config.toml
num_hidden_layers = 13
hidden_size = 384
num_attention_heads = 6
num_key_value_heads = 3
head_dim = 64
intermediate_size = 896
vocab_size = 8192
hidden_act = "swiglu"
norm = "rmsnorm"
norm_place = "pre"
norm_eps = 1e-05
positions = "rope"
rope_theta = 10000.0
rope_fraction = 0.75
qk_norm = false
attn_scale = 0.125
bias = "none"
tie_word_embeddings = false
parallel_block = false
init = "normal"
init_std_qkv = 0.0248
init_std_o = 0.00486
init_std_up = 0.0248
init_std_down = 0.00318
optimizer = "adamw"
learning_rate = 0.00156
beta1 = 0.9
beta2 = 0.95
weight_decay = 0.3
lr_head = 0.00719
warmup_steps = 442
schedule = "wsd"
decay_fraction = 0.849
decay_shape = "linear"
final_lr_fraction = 0.0
batch_tokens = [131072, 262144, 524288, 1048576]
max_seq_len = 2048
doc_mask = true
train_tokens = 1247000000
max_steps = 3041
dataset = "wikipedia_en"
MLP neurons of a small language model. Each row is named by its layer, matrix (gate and up: input weights; down: output weights) and neuron, and shows model dimensions 80-207. Each number is 128 + 24 x the weight over its row's rms, rounded and kept within 0 to 255. Numbers have three digits each. A neuron's up and down rows have the sign that makes its largest values positive.
After each neuron's rows, "fires in" lists the words (lower case) most often at its 100 highest values on Wikipedia text that the model never trained on; "fires on" lists the tokens most often at its 100 highest values on Wikipedia text that the model never trained on.

L2.gate215:085091092116127162094101093144165111147156117106123158158117152126124154164100106168111086137096194167156105120121067161167136108119202096123133078139095056130130146116083112113100155128107130127109177154143141115113127116129137078119100128133127105146108097093127112136148155148140115157103136115112108108126171127113095157116144103156109137117111145135090156096148116151136092151116
L2.up215:156121120122123136119112136162103125133146129078081106182144143094096058106119142140118121110134160096157132177167183129132134125155129116110123118080104118139147122155124131121155142127127119135124146127154087131128166120163158137139136112087145118096097145104126123145135162147138093123088135093118131133170135136132140111096118088139103132186118118138139176091119151100090126135156
L2.down215:122089113096114169100116124150105146156137101077098124146125152118125102127117158153122079092116148099106168089148154163124118141170107102153116143132127137137171127134136104176148158116084112127154168110105091105102159132149121116108132149111132110146052127101115141130133160152128085127117146163112129080151159126137132080153143143136105100145100137112137108130156149127121145107133
fires in: "check", "mf", "andrews", "steve", "mark"
fires on: " che", " MF", " inv", " Andrew"

L9.gate600:156139157125122090124102160126108098135081148165162165164113128142082198082141181092155138106091126185130143136161088090144140162123130139119143100130158085141160154106099121105130133182157140116141161152165120108140113115157159091128118089122105105159120157139116156086104153132129132131111141132156148145103115141157113115129191107113122155161125146125145134118124144122141156136132
L9.up600:148151120124124100110115163097126107152089126132092152152133159079137117101117167088097097089161106125139116101163143097137095128154116125107092152159164120146168085128105157143136128092101086122116157112097104135146112134116158099108109148119117141102137124169134116091120122128156166116107099112115159094136146142105170148113153114101108143116130117129150117125143077119150134180148
L9.down600:120124111121158168122168103113118118105144138122139115150151184107153090095094105117110108162158118132159151137126151068152130111103138117137150117134100079110115130201146141131146087094161074121128143099123077156119128153095127127142160183139142146118124140143133111111119136098161157123160127095105124081154153087132123131138103115123122108102125120121125089117141133109119086142137
fires in: "in", "similar"
fires on: " in", " In", "in", " similar"

L3.gate500:139117102136164104113144098067130101144123111174138117144124134118153148114161121101149146091170166160108115096116122112129126099145109095108142133147121121141098178167113144096156102125126114123066085092111144161121097157107169132128124142157121127129107133110162136143111131144112112157097117143188124151138155085138156134148103099114120092111114104135129127131124100127152129141109
L3.up500:110105143145123107092139144123111147121125086133123116115145163140158110096175110121110156127132197125116128098126092137104132165144158096073131141144133147117124146138095148169121104156120162115119127108066139156104104134136134144122137091131100122111170120111149156100136138125133153125105130131162138142111081123149140137147175106136109124167064155162115121098155137145102136125116
L3.down500:109094085118141131123171137126126101147113078122143126114107157114149108108179099091103132119109139133111138098116121107105122169129096155079148134142134121129132124132061083146152117115099145134132126117090070150136131128101145159140153104125162140084089114130133133103163120104114144108090131127114115132149105113135138128173144129154129140167117136127132135089138149111116159154132
fires in: "british", "canadian", "italian", "ukr", "japanese"
fires on: " British", " Canadian", " UK", " Italian", " Japanese"

L3.gate857:171092150146120118130143092133132094149117124149128136147069101171136126172121181155160170133094130113118137111110085158131118142142203106134102146114132125135147126067128140128148128119122124128159168169126128163087079155127080149161149152141123125156141096090120128129099113099133095129140115122152126158112131162147122160110137146105126140136124110108171125131134134116140145140156
L3.up857:096143074139123120122086118104101134155149113122159135096130113107131080108117137155096136089135118082148175117149126127131107087128162195151138120105130163173087106132174144112132130146126113103144152112147115108114090145120151117142100125144178107107143152129137153111149119100158125141113147142094118143127055106128122127144119152126126089065142154130084143126103143098138106156169
L3.down857:106177128077133147118096105115092157121131107154117142125157128116134132112102068155130120099163071139096152119141150125148083092110125149137143117134150157098098134179140097122122148136140126136135159123121184122118152104163140143105090128141144119106113112139118140083131154111128187116120138137099153094119086152121125119136122105139119131118110106083124154126135127132151119073146
fires in: "album", "series", "albums", "company"
fires on: " album", " series", " albums", " company"

L6.gate29:088123125123118167145115120164131128126113127151116127141153116121139148139122124127161089125111147135133115144122094146106141162104150091129130077135135098130151164152087143113159116118137104090157141145130160129123127110109118105133164104094094104120112136099118162127096153139149118159078111129124127168146109125123120123083151156092136126168122131092124133154150106115110130126115
L6.up29:144128110109097168164135159173136129176135107107090101149138128137148131071129155107144108127150104134164143137136098134083111123110171112171134098093139113109121151143100173098141126135132122129158136140170143140138133130120133089146161130103122094129130151144110142166116161098145127149107115127113115119139117117093118118099144124085151091128129130102106144110140108089079132140115
L6.down29:161116151124063161146174113134140169150127079108109149087167152095113118124116130128151133105142098149173138117128106164149107131149115120137114136092142108139112165140114132128130132153099098127117102115154161104126124118109124128129157125119161097124094130112126111152134169129131110161138150157158148115142139146103149093105102114115156094113089129097118104154098121109119159135130
fires in: "check", "female", "finished", "exhibitions", "ref"
fires on: " che", " Fem", " ref", "f", "F"

L2.gate605:126168116128133102100148129086185131102129121193149138117132164133107084117146118156154146124114117125098158124139166147103211149111112116145143118104131115128109165123178132102137126114110085125137067107126122132112145128135120099154099150099120104147130152107167113133124101108143096123160126128113123140123130150139105127155124065107131152156144137117105129124131102109145138099186
L2.up605:116097134121100161175139107134119138172155150130105128160107138103131124087114086164107110119154133096160150152140127143103137114056154146156146084110154114111131143127155100128122111121126083133134094134105139172139079136092101090117108125161103113157142123125144138144114089143120132131177130135112125171116139132134152160099099132153126155132148149163087102119160135108144150117164
L2.down605:129108131116134145139138147122162113094147102191085128104167153140165086104138117131149140107138142118109131111122170083114101118110114111155121155119154087143134135142171117101159112124104147139138141124115121132088135116117124107137132170123130187110110135073071122098135133134089120090106138110120147114129169128136126136162153141163088141139108121136123131109127118138124134138151
fires in: "river", "late", "early", "mid", "jim"
fires on: " River", " late", " mid", " Jim", "Early"

L3.gate180:155131106129149124125114144149168121162171131105092095131110130131129100156104165084107151121123104084132132142157142124132157091114115109148145150076087099125097129113117139160133147122101104147124157128113117162147115107157168104123129134097113088123115145097172134159107107128122116104131107144066121148136141161123124134092145082102118113119159143118142161150147124139136124153156
L3.up180:149107133136119121138148142121165108128135115164104098135103121148147102156180120141159090104105116118111114110143134116155119136138131159124126143100108131145149136092172080112088136113112167164125141102114125132090141166128141097148100124150116126143164158132102210141132127139131154154139110129116131116114156133117147139125123148124121063139121119128121162180124092125119157164146
L3.down180:181096145142106158123111163108125146120164080126094137147114141111099132132162152122105075129167088084102090119130138157174131090132132111141144187120089105150116145132162119127124145129064166115129199106151064118128138111130123114130107124131156148135115141151119159148140114119159158105105137131122116110095124167124146134128126087163098063110104119134105164188180110146107151141127
fires in: "made", "make", "turn", "gave"
fires on: " made", " make", " turn", " gave"

L4.gate42:137109126175119097124144045124114140158086126135152134147109110163112172109151126160124123114081102113143138120121114149127135121141147162109152091133148184124142118098107115089126106129091153113110120130073159099105084098109073090132057128174114060120106146127149149139182106094144138126109157142162129090092096105126133138160109133109120153125164164134103081118127135152109117119145
L4.up42:140127171123134157074136134149128106107144100188168105167140142106116154128107157121141166097125068094130146135117112157078119156134123144161135143128120093137145162131131110127129129099078152154148156116124153157148141180150131101154114125153098105133157091092127106120135130093125121137071131149144149108113120124137119169135130074159101149102096118116134181166109131131136132126115
L4.down42:157163095136143098125097147128132122143121116156172100110116107172087131103186121128135130105127115113094122149130137138113159143132083141125136142106092149135085147114135102101140095132061144136158099121099159162164110148105184136130097134149126148111169102163100146094120121110158135108101127070178145163134116103132110130134066152148145096127132107120152166107099120125139076132119
fires in: "federal", "law", "than", "department", "parliament", "legal"
fires on: " federal", " law", " than", " Department", " New"

L9.gate220:152143172087147122102143123127104074148149154110104178121103150133128130125156168091115126119105112112142136130156117112098120154148123105116154104110127088095192123105104134121094124142134135135143105109121139085105121145170124127148112106124134135169124140169079162086149143145162122131124093094126127156129109151136146142160127113111093138121119103103117149143186149139124139123154
L9.up220:118126168095112136100163116164128144121120117073103137129139109116124100131113120130108144152140135141161134113124107136120131098104157147112130112143144125107109143128092084174142165149125118147115119160140076132116179156152135140134139130109153112133111105137114119114127123112120160131142153154139161159108123134107117144117228141170095102126108146119122134115167164092162110166134
L9.down220:153137081168134114124147116117111124137108134137139106100130091145130100142128128158113155135136110112108115143108134150155137114081130148098126089106109138114119076118137126142121133141136110093129137087110147135103108128102124120119124098135152114148127090129152114120114139113114125158128122108146126128128120102118110125137106089132169184159105137167104077126136117110135135091105
fires in: "of", "for", "years"
fires on: " of", " for"

L4.gate800:122117109144110145150083103154142093168151142159135122092146113140098109163129127143135117128154166121173070106146113109113151109118196082131127146113139122137140119129127142108133145144091107135140138125143165111131136168124085137090117138117147109157121120140137121207129137135137108118113108113139147103147126095076119152111137095141125140091126168145155125109107113137127149112123
L4.up800:116093102090138121123111116136113118196144112163163148162137119066138117168110128106098166101123129176141164144081109118134112134164129115163131119178107131124130144149135121104160119111127123100064103128130169135147101146144125127151114147149130093125139107119132137149133099122103155131131092122182121115126139112144122134111142159112117099128144172128126134150155101116166144125147
L4.down800:137138131126124156122100146133152120153101096167181087147116137107090079157115088144111127116124126109119105144111094132113131106166115132149142155142117152123168134121149103103185181139115127112169103119108094148127153144132092133096095118135117152121144136125153132166178121107132160116140103129137145140158149101126134123105128140146173102103155137154147112101151128138082142109131
fires in: "check", "you", "my", "me", "them", "your"
fires on: " che", " my", " you", " we", " You"

L2.gate338:158130143131154107154144116094082138169135151167167136101119145156112130177137136189126155136087125141151097148141096133158101111131198139119121151123149101155140117131114143145135112165123144134126121113157105129079101142133150131132154160134102126077162139151117145071149114104135146084110118130130168105160104168170129098109129111150127072131121159073131114148142120110126132121135
L2.up338:112149131099141154111128096126176157115156142132115132133082179129146103142163126130110110127150142132137137103092164126128139137121112113116137160136148111160095117144114121166115122074135111138083136116134139087091128098112150101162135171117102134141125113180127107119117113120116163128144162159129145122102143122117109093111112113128126122146132159121080156129191087168153124089144
L2.down338:166113159132136087113169107140134124134129157141134143162113091102119165148113169118143188116114143142121103153119119076141124165142131089144138141152113106078130157078124155140169165133140117112146110107109085131164155155122097174124105110138127129159167109130135092124143132147144116124115159114093052138149107112155124117149164116151137133096100107117162173105144156125111108146137
fires in: "states", "ireland", "france", "slovakia", "belarus"
fires on: " States", " Ireland", " France", "akia", "20", "arus"

L4.gate54:128143119132126146137106111110094113167094112133109125112117103130118109151110122123096145133102088117147117134110133141159127092149122089154146141141142077138103162165126148105124157062142139135138123097125114150131128134119164140133128141166126092139156147127140107120081160117153163158144141135176136100151061108127128116161112149111082139143151079102118130137135153123150106100150
L4.up54:101114119131104157115116186088162119101170131126150118136103130134147099092147132124158139162089129110155136144108159118151154091138129105154094115110131151114126175120119102133121160136108156123132106106156129105145165123090139114083119130130158092130133162126140088168142190091112158166128186139120166134102133147116137159149090139142139130134111131130092161139157124130155126113112
L4.down54:111108101097090143169136135092151101158146118101147085126100125161128132124167135149107177117120126150137155153158080120098088150089110114116111104138100118151149092145104134137142144164146152141136140085121064107133152100102118155132119166168136121074104143118140089123139147141161178158110120137125078143130079130113138178167082122113080132133135168131125148140103118132173116136146
fires in: "states", "korea", "germany", "china", "belarus", "austria"
fires on: " States", " Korea", " Germany", " China", "arus", " Austria"

L2.gate236:145149089119118123136138107155140131131112130146159164140143136118115102095126147117095152183136138107165144099144127152110159088134137107104131135158133151145101155120107135121146109151120109134188148130129139122084152088098132111127097094105097098115105167131132136148122098132121131156156138131132130144092122093138097135136145057114089149116125129139152136148126158098067107098118
L2.up236:133111118133141134142120119119121099142095092119126192113145171153138123115120129136147166151138116117155112133126097137125143080117188128142055110157153185151126108132143130099098140147092086127141127100137132105115137102113128098136120086144064136092119139089121111146099089142120139141124163158087138128116124129126112130109090111153112139138119135190122149150151157143140144090105
L2.down236:126136154117136141160119149152112155152111115111128170128147156150141126121152085106136152144126106120138127121132127141142111114136154114165099133144125135139081109109089129150176142123102141106126190090179110140141151141149127122103120102080126106078130152114120095137108118128083151111125103118107147116132137155161123147153114131146085147127133118156116164166108119124117124126110
fires in: "committee", "society", "conference", "union", "association", "federation"
fires on: " Committee", " Society", " Conference", " Union", " Association"

L9.gate332:142164128086142145164100104114151144150123141104153132101115096097147106100120164156109140166137083130166129083110170122130164108126136116182145123185119117118145125126126142094104134129122104132136114163136167071151136086112135130118108119089151105187096099116125121071115135117126121172133119068135117124175093120146123144158111108118094090127131122157132141105156157095096167164123
L9.up332:136090113124109138117110144096172143093126114101078153079109123129124104149120124136153114150140157134122148134128095126108122097125146114157161177123114147128153136173083119103103150127111138088152113106158088145151152118127108146148094128105085124113117116136081141115097161117120136148119130081108116136152141136162127180135114122149093117094132148161093112122098087115135147127120
L9.down332:119114130130130127084154087139129132100171092123069164171137158130089148124105107097180134129138150142125133163148150117134096123139110105123090144058106120148141133123113144130107123154113111154150140143098135150131121122136123126146111167148098117132143083147118163138173160158164145077107148159117133105116128082097127119103165159143127148095092104158130127127142107137148095091131
fires in: "of", "for"
fires on: " of", " for", "ab", "ian"

L4.gate614:131110118165130125129106114130077088103101112118132115118105132130168136104151129139126105105120129107134099135114083131115158143060168143094087091070138079124120127100134140079164111115128079132139168158107131157116123114151112095153168119137135142130140089126143135127125109172150114164072130133119133116137091171114134123142141146145105137086149135112142100161115176107145158151137
L4.up614:133094141135090109142145164128095177127113133144130122091101136118163087090088145124100138151118146132140135143133111120125095130107161137100129123118139146119071120089134122152107142132119172099144157103152123078112161107129157109129125114152141162127186152111114130114130150125121104119122097119158111098158146119147075126088148163142103108121101135134117152138146116108146136147115
L4.down614:116142158159142125097122112117151121146135072144094120143158155123123133149164095123164140087126106162118109192141129130153139123142146131127153127112139142137134163151111129113110130144122147184107146132100168151090125093134137152138141128109105108140107140167131131113126123148144173108142139151138148176128126150148128156099117176108128056161156132104052128116099164141096121085134
fires in: "made", "country", "location", "make"
fires on: " made", " Country", "ue", " Location", " make"

L2.gate392:111152165096119113127152161103103083118109111120115123143086100127089175145108166150116157126054111112120153108124118086144130139095141111125136125162156143130155125163084136111130150131123159129104130131121108131104141093103139103166189070091118124140126097107115145099134110125158159120134068135109141120176109113142119141167146112149114123139154129115114128137131132183116123149174
L2.up392:110127145114119102120140152135131108156135124127145107121109108136107157123086162111159120085092091116099164117124140097139098175143122106148106147118108194171125123144116148084150171111057129118102130160132100132108131125150134110132186152091146106133168097155129164146100149135126157087140103115100155104191107145123135128158136140101118118127131158173120120129148143112146135170151
L2.down392:132124122122163124136099100121101143139131138152138153087149130135103107121180115119134132109212136121167156135150120153150098126110154157118168108144103175139061114100148133128043128129105111139144179118145115141124138106111142158132114119125143125127087118116124095133101101140114131089137152135141156094093120112097121151131158163110115137118109121119145115096096113118101164118091
fires in: "of", "single", "chinese", "novel", "series"
fires on: " of", " single", " Chinese", "itions", " novel"

L9.gate582:115146145125140143135127114141122118128108097105130131109142116159073149106165096078135116135093150157122181083104136120146164116152117145132133161092128105107149151147142089153112120076124065142151130162125116116141132187124100128130111114103091109137160143161123135144136116157123102132113092129109104092151109113104113097099158151107115141145154102128144110123113121146106134106128
L9.up582:157104101085142155094148120085137130136111100126134158125142156133137150091122125098151079122120133104121126144097105088158133142127142144094166152148144107085115151109110133139109116178122135147112150155152140171135098119134103121138114119153117114111133122126135134103123124090111117143139112102071097129115149103130099075113130141079169147115175133120192152146173105121132095154146
L9.down582:146149104126116137152174144138126139119155147116113133117118157135147119127090121101126135178107159151107158112132163148112104101150147138095103159130162120143132144123100121117128119115106105147106115125130139120149150160132116152088126132115102124158108125188138157118076116145137117120113123117105109108179141120116126095115153126105120128139126081086146145099146154133140121127113
fires in: "in"
fires on: " in", "in"

L2.gate71:138136119188129159143110105144098106112108104093117093171111118101136143097127140142114100103129130125100088123144122101087112098150107101118162097154106110154115146150142122173140142113107146086143129135117090143185147127138115119156164115172132174105150116170120101164109095124146124129103140166117131111144134156135140134149140146142149121165094113088148065102087120119144094115130
L2.up71:118086119161141114141144117087110111107102104127142094141123110117108150116127165117154094112152117137093095084091107129139154121132117095113150054118164094175146166185165130124108123122124111094169144101135146129184127135109086132120130094124139156123143150142148080130144102107116114183067132146076118088124102101115119104151178149130148105155086104072163121119125145137112110131136
L2.down71:085114135121128126123117158149121155121139108092166138115138141114160102093124099176129125148094156126131149150152146129113113127114150132131118172137105120100123121101128132148157120121108144146136140159115097148120132125159152135132126138121128104080118133113117134099106119127166152036157153147155099137120123163140145131128122117125113148123139171152088150144115105126124149148143
fires in: "km", "military", "tour", "road", "race", "transport"
fires on: " km", " military", " Tour", " road", " transport", " race"

L2.gate198:134120129143096148103133116124082129122158171161102138136101161131113153124118108126124146125148138073118118128132109110121134165113144133083179110113138164096121125103144133124130107129112131143146138141126177116093143113128128114125081135144123144154107144133128137141114117147113152142119100144154120121120171115173109118114173117177098118149138122151105141139152085156167119156156
L2.up198:118117116150112179107116124155081117108177158146128141100117123106135153153128108143114135076141143102117116158164101119120083198135122185122125123120107159113125103091113101088115102119112144133116132131134119121096103101120141130173067159180149161150119162135129120169086146126143172119151126161145115132082128101139127110129145132170136152145105131109149141146132120127175105115136
L2.down198:144119106105109142111104121129123108087183172119095141122086128117129117078091106118115175066146137129119150132167135108129092144151136141119118126115116133113113103078110107126146122151114148138105147124148157114142118124137170105162096209122169131137129142182115118139107114150162147108119097143157139172081150136189115105095125134119175130120113137121138138123135121106187122117170
fires in: "over", "around", "approximately", "than"
fires on: " over", " around", " approximately", " Over", " than"

L2.gate38:115068099138151173106106122118152133139170129118154129150129101113130149162133128113104147114101152143141090134127111125155155127151089126173180114096133164176105168150135084106137102110168136134117083117069139105102114116080111134137075142146111126169102167141117142116176153139109115176086131118133113135106137126127101106130132123116117128174119123100142128095142105138065119124099
L2.up38:149120141160141183128127139106106149103128107117136131149116156118157115165101110124160130109117108106147123114204078093115143097145118141086137173099134122164073128146093095119102130157153121102124119138139146110122135147128116099150103081136110161156151141147113196106142116145130105115092106138134107109154153129142134125095123138045144087118124125123145090137128101144111114158114
L2.down38:167119158130113144152135127140106117161129172120120107150101119110141123132138176101126166120140129084100148180145129123169126128162095109116166144091117129117137113140111150130115118156134153083124132093122118104116130138094116135120110144117148132141156152146129153117122096174088132150155137134139122071156140162121100116107150177129152122145113164175108090080112083176102119132126
fires in: "medal", "co", "being", "2015", "elevated", "also"
fires on: " co", " medal", " Co", " ele", " being", "5"

L4.gate43:163147142134135097143107116129080127134136111138145157164111115145111165151107167159109158123111113155163087140116090148121112163145129137164124144140132162129157135178079147146151137135113144128178138167108107117136115099151125123091155129163164124145159159132163146123137091118127137116135065148147154105141106111137100136123122155141106125170134098102130147119100149163131151136160
L4.up43:155114138098113089074126127093122142093098146114119134172105125113101118103108083133143080163112128132123143130102107169124119125131145145123153157127138123085158155098146122132132108137160121130119086099143126128112133128116147123152126124088136149107127112125142115124113122100121132117150105125139144074130113150146123122127181082134114173126144117121122076145101139115132122149150
L4.down43:123087083113124111159163124095115114185133123138138124142121127075123169103153118106140134159145176131160147132184106104084123121124174097158173115082100142197112124126131134129150149070117136137131129118134194131092091146087157089131141116125133114100160108139136099116141147124120146131077111109105152157151134096099139132153100119104109130107109123160146168099101159148123081138104
fires in: "at", "on", "college"
fires on: " at", " on", " College", " At", "ate"

L2.gate447:110142101140097125114140093125111119145118121145118126140067148116149114104122151153072147115136122107081103132131139189100094164180122172140157094104121161172096103127162103121151099115138109124152132171152140127149133137145117092139120149125071115122155112128147154136076147099121109112130125139113099133148155121125155161166167126129137152130152130159109131129125111137170144146113
L2.up447:090128094121106128110125100084142140138090121141115128143053155101126105089117156161109152129109085095097100131107158184120114171162115183141161112088110152152108106119157094153131126137129119118119166163186151124120159111145131108137129124140117146094161113129135139126085165069106095142128110127130079127134154141128136171146145113118131117159141143144118133135115094124167154129106
L2.down447:105141107141132132133115092084101103127135116108105144142091137117150103122120122136125126055094100133099180147148142148114104126139106148135122135118100111127108097119117107136117137143127128119127157171127124167160184137139128100159119118122118147095141129141115130132082158112078091128125127150094084127137180153153166169172126121137107130149123159176128135074127111164125124102084
fires in: "squadron", "king", "battle", "commander", "command"
fires on: " Squadron", " King", " Battle", " commander", " Commander"

L4.gate375:115110132117146137132123152148091094144124076093112166134129176127123119096127138127146157167125128128133103127144073120117128142110147115085117112117154094147128146081161131123129128155089138130126093108099126134147093126140114137141130128116068131110086139110136086145143145126160133132151126138139133098138121118117162172130099120136145142120117126109116093129122163147134150102125
L4.up375:121144117093139169130106148137132157123124145162100159142080136114141141134123157129148140147164173127138128129151111141121136095150117146102107146129146155101132125146155123085115105153112149141107119145159107126110149113127129106154117147105097119107138095100110121132103129112108132101151149121110138109088147102110133101115120107111116120133129068154108104117146162155122133132146
L4.down375:145141107131139184156112135102144146152124135101093124159070153122139125147105119108127090139138148155115124148140096139138141168069121104148104120158129145138169124106110146098148107125140132148082131119131140109111103142137141102187142092127114144146136128092105131128142136138098138170087121164122131105140140132110126127100163138101134168126154081119102111118172136090131178122104
fires in: "warped", "war", "no", "battle"
fires on: " War", " No", " war", " Battle", " A"

L3.gate224:157166135125124135135125140089142090132102129167148114144132116114103115130152156114138147118127142107121058105141142119163119119121116093105155134110116132160115122126102107149117153141158112142089162078127107157100163098112122147147115147119134106111127152064170101112123136150124123122103127105149136113187138117105142130132143130148139105140124114121127171126169123142100068151107
L3.up224:130118123097132126144111136148097135085121110113150112151138123159150124171163153174112147098103155120128149116148128191135104092123160152097131076141103143130084094130172148118111136124089093117170141093111136134125122134146149110139123123177120100112161169160143128127114144146139141106177155123100123111155092124101113143119094132136151110108100123115105080132122140158138137090124
L3.down224:141135136096189108142138165133131133055112087104163142121134134143162128098173118142124104108100119113112126149136089115147123072110144136104152103152077118140148105116120126115148123146122119127115169071159082116154164127091125135129157108142151116144092152098146165127148120148153153075166181099152148099155141153095112122134101124149129134093102118129067129160133113137155101155114
fires in: "debut", "development", "new", "creation", "review", "formation"
fires on: " debut", " development", " new", " creation", " review", " formation"

L2.gate239:120081133116133096157142126110079119140106165138115110138150090156142120117147184135134148101133126129136135109133118133098121083160111103158101141102136136136114110091147153116120103134120099106136085103119144158101104102138082115096083133137126136104157166131127143156130097128129095115154150088113101156121138118107146143133166093084121111074108141145106120149115144145140123087157
L2.up239:161144111152141118131108129136125142157130075135085180130078098129076172119140143174086077135082126127097127129151098136140117109101146143115219168159126093118120143137116119133146136131144125118107098122092134148116141112140103137121095132135137169131135137096148158099112132137131138136104092126109144163164135138141126112081132146085120155142126103108150095126144130175132135127105
L2.down239:191136142134143148126158111178096131152118098106123139148141118139117105105160096138153112130133114151107140144204100118090109093129120139130133149120124111111146114109109138153110151154088113118106130176130091159111127132139144135128085087137114135124170138112151162129130153142070170133109129127150136127115108196142113116145188112128115143126117115132131127087121138131073190133130
fires in: "medal", "co", "apps", "degree", "years", "series"
fires on: " Co", " medal", " Apps", " degree", " Years", " Series"

L9.gate667:108153131119137149103126164100135110146134102158114160150111093133121124130144158159145111101123147111127085103119137140125106121164094164116122100178165092147115142134125156112121115153137059153142109149091143152119136134155094133117145103115134136124131153117098118119107097120105164087117118121092145153102100118137092112129117083099136061143145125069098153111137106153139119156101
L9.up667:159126125130101112112123152087144106111114134085081112139127131091148108176146166106103080149134150138138207121114153156118100137142138138101131093106126126101135091097094146122131133119157133134131119119132122133159105106136140148142161108124063169133130162149096121121145117069143102082127162128084147114090168116104116131123118129137115174153139104109150094132133148107120098131174
L9.down667:054119109162144112125087137128118102122175118157117105155123159110118160115093094048144104143123126159126169132106140150118171154162174111077106120120172104164105150139149083124162117087124153124092124106119107138185101145144132120145149145125166100141136131152135125149126149116172134156127081143143087154152122133092139079127152156118117121077121106133160167087112159114152101125127
fires in: "in", "all", "of", "for", "both"
fires on: " in", " all", " of", " for", " both"

L2.gate13:148153096167118119114140118131093114138150099112121117153114104116099154105129140112125114149132145134130097112155127132077119118132115146095145106073092174142114131147116121139137104143095122100191178107105141112140125144134148131110101173152135107113146112121152150171091118153135094098129131101132115084157131100144119116135157113151121157120194099144110167114053107104143148121135
L2.up13:083155132149120113135127105114118083160123123120178147080172144107142137112124133107104148174115122106134135129127134131154137144137135150139098134108124094134111136091166122105115131119114110132114113116119168167121095140146119105129182119138136088097113123146128133147116150129102130137102141117140138132117156138151106150104127143080115119104091121126102163082079094086124155127123
L2.down13:105172119129153122134168104130144127131154140143130154107140105117140095151177147114121127200118129133125094146144154123120120140105161151123132113088092128137130147134159171153143116123156139134129147105140150138116102111128129106123124113145136103067129147110123124137101124153147113159158138125160156140091161109158087105097142149111087102115125093140138159069087115093107121108084
fires in: "part", "ruling", "court", "brendan", "war"
fires on: " part", " rul", " Bre", " court", " Wil", " Ca"

L9.gate242:157125142164143082165105159139118116098122137113132105177115104158071127104148153085159089131119127093147145108097120162111145129148135176166142130140120143144088106106114142140183183128121098120166100110158153100140147124144129129113122135137127101113106160090155107095142116126130099140111137107120121094185119100143117078132138122163109116117178145141123143157128115134088097076121
L9.up242:165149130112063108098088124114121140111114150094176128143115178119131085166093086109104148105161143143122117116177144113155122147132134153167111146113082123171091161096131126140125126145127131120095115071138144118134127111150109138081128147087153139104128122078111160148124125138132128119130146109140125181101155124151118113132089115145075197099140128104099164156128121123119120130086
L9.down242:129141162131137147159110178136139160117145148128154130111110124172190125137107153114151125072100121094091157126150129104123099133110141155122141151156095091173108133117095117141098154140158152155127105122108164154130122107068129149095129150114143130135126099125122122129113143125120173127139200111138126128138133142095142131134102128102112164162143097153090114109141146129127110155102
fires in: "with", "without"
fires on: " with", " With"

L3.gate775:124138115113156158140164109112170103122107114125137162137130112126131128167124110145072146090154119132123121132112121099116158129157152146116166060135151110092163106157149142049163147140153117118123135139078127085141151082103082127093120154150119138122094090092141157136127142109134114147126128136088102154143137101149148128115143136150166118124139117110150136112176124124128107115127
L3.up775:143129121113103151105147154118171101134131123096166152143102137135134139202111088163099146125124119120117109156140126097140142135134158127143143087135137104093106119146110126123134127174087172108180155140108139103178124089098110121097134161158119132116109104131104126133121144076122127122149095157111119157140136109150141146141129096140141088116133120125141083112156112112171110132144
L3.down775:080163132131153184115106089139093147156122167137141109097074169139126130109178164068170142118112144137125130102135087122122141114163135138134106125124105114151088120124113127184163131138122164114123160117104107151108125126143137106106149149118121135103142109130108138083142137145102149114114125170129166140154153144173137139165114130199113112125087144148115058093109143136111176153095
fires in: "national", "public", "wodeyar", "commonwealth", "republic", "central"
fires on: "ar", " National", " public", " Commonwealth"